Weights of a small GPT-style language model, trained from scratch on English Wikipedia: 8 layers, 6 heads of 32 (1 for keys and values).
MLP neurons of a small language model. Each row is named by its layer, matrix (down: output weights) and neuron, and shows model dimensions 16-111. Each number is 128 + 32 x the weight over its row's rms, rounded and kept within 0 to 255. A neuron's up and down rows have the sign that makes its largest values positive.
A block is one neuron, or neurons of one layer that tend to fire together. Before each block is what it responds to, as a language model described it from the Wikipedia text at the highest values.

Pre-year space token
L5.down5 [167 123 133 122 124 154 141 114 147  68 147 148 128 165 151  88 146 128 156 103 170 103 121 157 138 146 124 157 123  85 100 163 128 135 148 131 139 166 200 111 169 120 128  97 152 154 159 164 178 234 139 134 128  89  94 111 149 181 167 101 199  96 127  95 185 141 140 104 168 131 105 104 127  96 216  99  75  93  99 135 192 193 138 112  90 164 120 194 194 111 153  70 134  91 139 149]
L5.down154 [230 114 137 142 111 102 147 108 122 125  96 135 128 125 143 109 104 116 108 153 120 142 176  89 170 126  46 131 173 151 118  76 147 131 107 118 127  69  71 115 116 133 172 151 104  69 161 141 157 168 144 138 178 146 123 153 125 156  96 114 186 117 132  90  93 113 122 130 100  96 147 148 131  82 118  72 154 150 162 184 160 121  95  91 148 152 133 226 199 170 109 175 134 106 146  71]

Noun-completing word pieces
L5.down26 [113 164 156 153  81  92 130 123 112  79 126 121 116 105 111 161 173 113  91  91 129 120   9 107 135 122  97 157 155  63 100 143 127 163 154 161 122 122 113 110 153 103 160 155 109 137 161  97 143 162 158 138 203 110 158 103 107 109 113 128  67 161  95 164 129 103 123  93  82  93  56 146 149 113  84 156  93 149 129  91 156 115 115 112 151 167 136 135  91 127 141 151 198 122 150 130]
L5.down502 [119 165 116  52 168 157 126 135 100  78  62  98 126 121 103 153 137 133 157 112 150 161 209 127 137 148 104 107 129 106 113 157  79 123 110 151  93 174  81 110 123  51 127 135 192 137 100 156 176 132 159 121 175 130 155  73  62  92 111  54 104  98 115 134 109 129 136 114 169 146 171 146 160 180  98 131 113 149 100  65 126 137 163 125 101 136 113 177 103 151 118 153 119  86 149 106]

Word-final suffix pieces
L3.down45 [160  76 128 169 122  77 136 143 127 125 144 111 161  84 184  68 117 172 112 108  90 178 158 115 199 151 122 188 178  99  82 102 159  79 134 134 127 108 114 121 158 155 118 169  85 110 194 104 140 120  84 170 134 131 117  95  83 130 144 140 139 172  92 136 175 123 125 145 120 137 171  87 166  85 121 123 138  73  76  84 187 144 113  82 143 183 186 139 129 103 123  87 104  54 177  96]
L3.down261 [ 94 153 137 157 112  82 125  99 178 116 138 109  96 162 166  97 124 128  86  80 146 111 129  51  74 153 200 108 120  78 143 110 183 127  82 101 100 129 151 116 125 168 146  67 166 112 190 139 138 147 143 130 132  67  76 129 146  99 103 157 170  85 127 142 188 116  69 134 175 135 155  93 108 131  89 131 131 122 126 128  79  88 140 117  93 101  84 112 103  97  92 134 153 142 105 157]
L3.down274 [ 80 140 138 160 109  79 176  96 163  96 150 122  96 122  90  77 123  83 171  82 192  87 110  52 127 123  99 112 107 108 147 139 129 134 129 106  98 183 126 131 124 112 128 118 147 112 167 164 104 117 113 129 155 105  95 171  41 149 100 164 174  90 114 146 132 100 113 148 128  91 161 134 127 115 131 176 100 131  96 168 168 132  95 126 185 135 171 129 108 141 101  81 131 136 137 147]
L3.down387 [152 154 122 163  96  95 134 164 147 151 107 169 106  89 137 109  99 101 149 148  96 126 133 165 186 131 141 115 116  96 184 108 139 159 118  51 108 142 119 130  82 168 131 143 101 125 132 148  90 172 140 144  85  95 154 111 126 124  97 166 103 136 147 104 140 105 121 167 132 171 147 110 159  78 133 148  71 133 101 138  25 140 156 142 132  63 109 154 113  97 110 115 102 188 163 176]
L3.down396 [102 160 157 137 118 148 117 135 169 180 142 166  99  96 158  88  70 118 171  71 148 120 111  87 188 120 120 100 137 104 159  95 140  94 111  83 217 181  89 173 137 143 144 106 114 149 120 124 142 127 178 110 119  94 110 156  47 105  47 149 124  25  81 142 153 126 139 130 104 104 130 148 110 117 155  92 151 160 121 141 151 112 109 138 113 161 136 106 149 213 102  81 123 107  70 167]
L3.down566 [ 85  96 116 176 155 129 132  80  92 141 109  93 136 121 117 116 118  99  81  95  83 132 129 133 116 214 135  93 122 149 136 127 147 120  94 116  93 160 171  83 107 189 129  51 106 152 199 107 154 169 135  86 158  57 126 149 114 170 104 130 153 111 116 140 118 103 108 146 120 144 176 134 115 104 153  94 126 125 159 111 128 174 150  88 149  68 159 181 159 169 133 127 126  86 143 111]
L3.down571 [109 146 135 130 132 165 157  85 131 134 128 128 123  89 106 176 149 134 120 134 172 123 169 141 129 124  87 160 158 106 136 154 158 146  94 139 128 142 162 146 135 166 106 134 119 197 168 133 115 121  99 121 122 129 142  78  85  73 141 123  74 159  99 157 100 134  93 112 156 153 107 133 105  85 110 127 157  64 223 157 173 126 135 147 140  45 145 126 128 103 127  98 208 170 142 117]
L3.down581 [125 154 145 153 116 151  76 158  84 153 102 140 139  99  83 103  88 139 169 177 136 179 149 125 137 157 137 137 152 137  47 115 121  71 147 105 127 103 118 148 139 166 135 151 172 116 122 139  88 132  53 105 120 144 197 158 161 133  75  68 151 157 107 183  87 173  76 140 109 176 119  51 163 111 139 123 177  75 175  84 122 122 140 128 146 119 124 103 106 124 103  98 112  77 109  28]

Section and document boundaries
L4.down131 [140 142 133 118  86 130  85 148 118 118 136 133 140 106 141 137 100 120 114 171  91 161 139 139 169 154  79 108 138 148 126  88 119 184 141 156 128 198 122 125 187  81 128 150 179 116 128 158 167 156  79 137 117 135 134  78  85 155 153 143 200 136 150 169 111 148 157 143 207 149 137 138  78 126 179 156  85 140 130 156 105 148  82 121 142 143 140 155  98 178 131 129 130 153 154  27]
L4.down431 [153 127 147 136 108 133 169 183 129  95 138 138  64  95 165 149 117 110  90 134 119 142 157 135  81 102 126 112 128 143 107 101 139 116 122  74  89  86 115 121 131 148  37  68  85 103 180  89 161  95 107 152 160 138 122 134 175 140 178 121  93 115 104 117 119 133 198 145 132 162 164 160 140 131  93 136  90 121 163 125  85 124  95 151 105 158 107 152  65 125 116  97  84 193 142 133]
L4.down624 [121 113  33 104 110  85 127 123 149  77 111 184 136 157 139 135 160 120 165  88 117 148 103 113 123 166 152 164 139 118  87 110  85 116 119 114 123 104 116 109 102 148 137 120 160 113 162 134 141 132 131 129 109 126  72 121 118 153  99  87 147 151 106 150 102 153  86 131 147 125 140 167 124 118 142  84 155 172 100 126 197 166 145 125 103 125 150 128 168  82 144 145 171 163 117 124]
L4.down641 [ 90 132 193 167 132 108 105 141  79 127 125 143  89 108  91 125 110 127  96  91 124 106 119 103 126 155 116 166 122 114  66 142 104  84  76 147 146 168 112  96 136 173 186 130 160 141 141 186 134 115 139 157 135 179 106  98  75 211 131 115 150 138 152 141  77 146 100 131 124 146 177 139 132 143 124 102 118 160 116 142 152 111 115 101 109 134 138 184 115 102 200 134 150 157 121 108]

Word-continuation and possessive tokens
L4.down21 [129 122 118  89 131 123 172 105 101  91 122 123 138 146 105 168 132 153 141 108 158 147 104  72 105 108 136 197 136  89 166 116 172 152 114 150  78 148  74 126 158 130 134 110 151  73 151 185 134 134 117 186 140 134 185 113  42 137  98 131 113 119  84 116  90  45 122 119  94 111 131 100 123 104  47 103 131 112 178 109 102 127 154 112  99 154 190  93 126 103 135 118 116 117 110  79]
L4.down44 [143  86 151 153 138  92 133 135 155 111 131 205 125 109 133 154 119 116 144 131 141 138 134 116 148 122 140 137 150 110 106  87 131 179  68 114 101 166 102 148 143 168 132 162 111 110 115 180 113 173 113 124  72 124 132 140 137  91 157 127 185  91  98 118 125  92 131 133 103 126 179  41 141 128 142 136 164 134 105 116 137 102 142 163 103 118 142  75 103 185 124  95  65 105 142 148]
L4.down273 [155 102  68 154 123  99 139 169 146 121 119 129 146 143 124 169  92 102 130  96  94  90 141  54 159 115 126  77 113 126 122  62 127 178 108 113 141 129 143 151 184 158  58 158  92 134  91 159 150 172 171 111 146 154 156 120 196  90 149 125 155 183 126  95  92  98 128 132  82  93 199  89 148 111 127 106 178 111 160 107 156 113 179 121 133 168 128 172  90 181 155 109 109 131 140 164]
L4.down341 [134 157 182 132 137 157 198 148 132  84 132 109 107 119 135 120 167 140 156 117  92 106 112 139 125 107  58 132 144  98 139 154  86 149 104 150 162 138 160 153 133 176 122 129 144 108 119 102 176 226 165 103 114 132 168 183 146  80 135 105 116 105 132 189  76  97 135 159 107 102 174 114 184 107 131 131 187 151 128 134 126 104 110  82 174 111 110 126 132 101 156 167  96 174  48 174]

Date year and day slots
L3.down19 [130 161 111 140 158 140 147 120 194 124 115  97 144 109 116 193 121 168 101  49 139  98 153 127  92 133  91  99 135 149 131 159 146 143 129 161 162 173 123 149  94 113 125 142  97 105 116  98 173 163 135 199  73 149 179 119 111  94 122 168 121 118 148 151 123  89 128 126 105 142 134  84  96  53 165 131 148 101  59 171  67 153  74 111 156  88 121 186 164 129  76 134 109 103 136  90]
L3.down126 [139  95 122 106 112 136 147  97 104 166 118 104 170  87  87 113 193 118 101 136 119 126 114 163 153 109 127 124 165 152  88 150 169 101 118 104 101 137  93  80  86 100 100  85  95 128 116 203 104 125 133 133 124 157  94 120 140 147 126 190  45 125 156 134 130 116 132 120 132  81 168 137 156 131 148 121 140  43 107 187 135 122 104 169 169 129 168 234 110  83 106 110  84 132 140 161]
L3.down205 [ 98 113 174 127 136 133 134 107 125 164  98 189  75  82  71 143 109 118 132 136 109 148 157 142 103 152 150  92 108 123 154 105 164 109 120 101 152 175 127 165 140 137 131 107 134 204 129 151 149 112 125 150 121 135 144 152 129 110 114 130 192 135 145  71 159  86  72 154 164 113 193 188 133  54 148 116 134 155 143 140 123 142 123 142 136 195 110 129 136 124 143 136 103 123  82 167]
L3.down214 [ 74  96 139 100 115 123 148 121  47 134 162 159 128  99 136 128 183 151  99  89 156 185 101 107 120 128 105 129 104 114 113 157 148 134 142 135 151 171  95 107 186  78 117 122  86 127 127 112 151 150 137 131 173 142 146 115  76 125 132  95 113 165 125 108 155 124 114 140 147 108  46 133 135 111 158 120 158  84 121  90 149 108  80 124 104  91 128 133 145  62 174 124  63 151 117 160]
L3.down242 [130 142  95 153 134 126 177 105 177  96 162 142 167 141  96 102 177 104 106 135 121 107 133 146 117 114  98 165 105  70  86 116 117  81 168 156 188 122 147 108 100 115 157 168 158 142 137 117 118 125 140 121 146 109  94 118 175 155 187 156 133 147 130 108 106 117  69  95  92 130 130 167 138  63 165  99 151 134 156  92 169 158 126 129 109 114  82 113 173 159 192 118 114 114 160 155]
L3.down424 [ 74 116 137 123 107 162 142 158  80 119  91 149 159 139  62 137 146  76 164 115 110 162 122  48 111 171 163 114 137 195  90 170  90 156 138  98 169  97 174 116 150 124 115 145 184 153 185 234 109 156 157  73 170 139 114 123 127 125 131 148 119  75 216  93 139 112 169 165 150 113  94  55 138 131 171 101 111  50  80 113 124 167 117 124 217 136  98  84 138 107 113 147 139 151  86 130]
L3.down437 [110 149 136  94 132  99 166 172  92 111 131 102 154 144 122  89 174 113 185 162 126 139 153 132 146 151 149 180 129 165 114 160  83  95  97  79 167 138 105 122 106 142 139 160 175 121 132 160 131 180 116 100 150 124 131 131 125 147 163 147  94 161  90 140 131 151 113 157 148 144 169  28 116 178 119  48  83  94 124 123 145 182 105 142 162 163 114 157 131 128  78  81 126 115 121 169]
L3.down494 [142 137 144  79 101 131 123 118 126 135 168 167 136 158 148 137 131 150 137 150  82 125 137 134  46  97 141 137 123 159 121 131  93 160  91 113  65 158 160 162 132 141 154 134 125  63 151 173 140 100 108 115 158 103 141 160 129 163 140 121 153 109 144 159 152 143 100  90 137 106 182  98 150 120 159 118 158  79  95  65 151 166  77 121 131 177 107 191 108 165 171 167 106 109 108 169]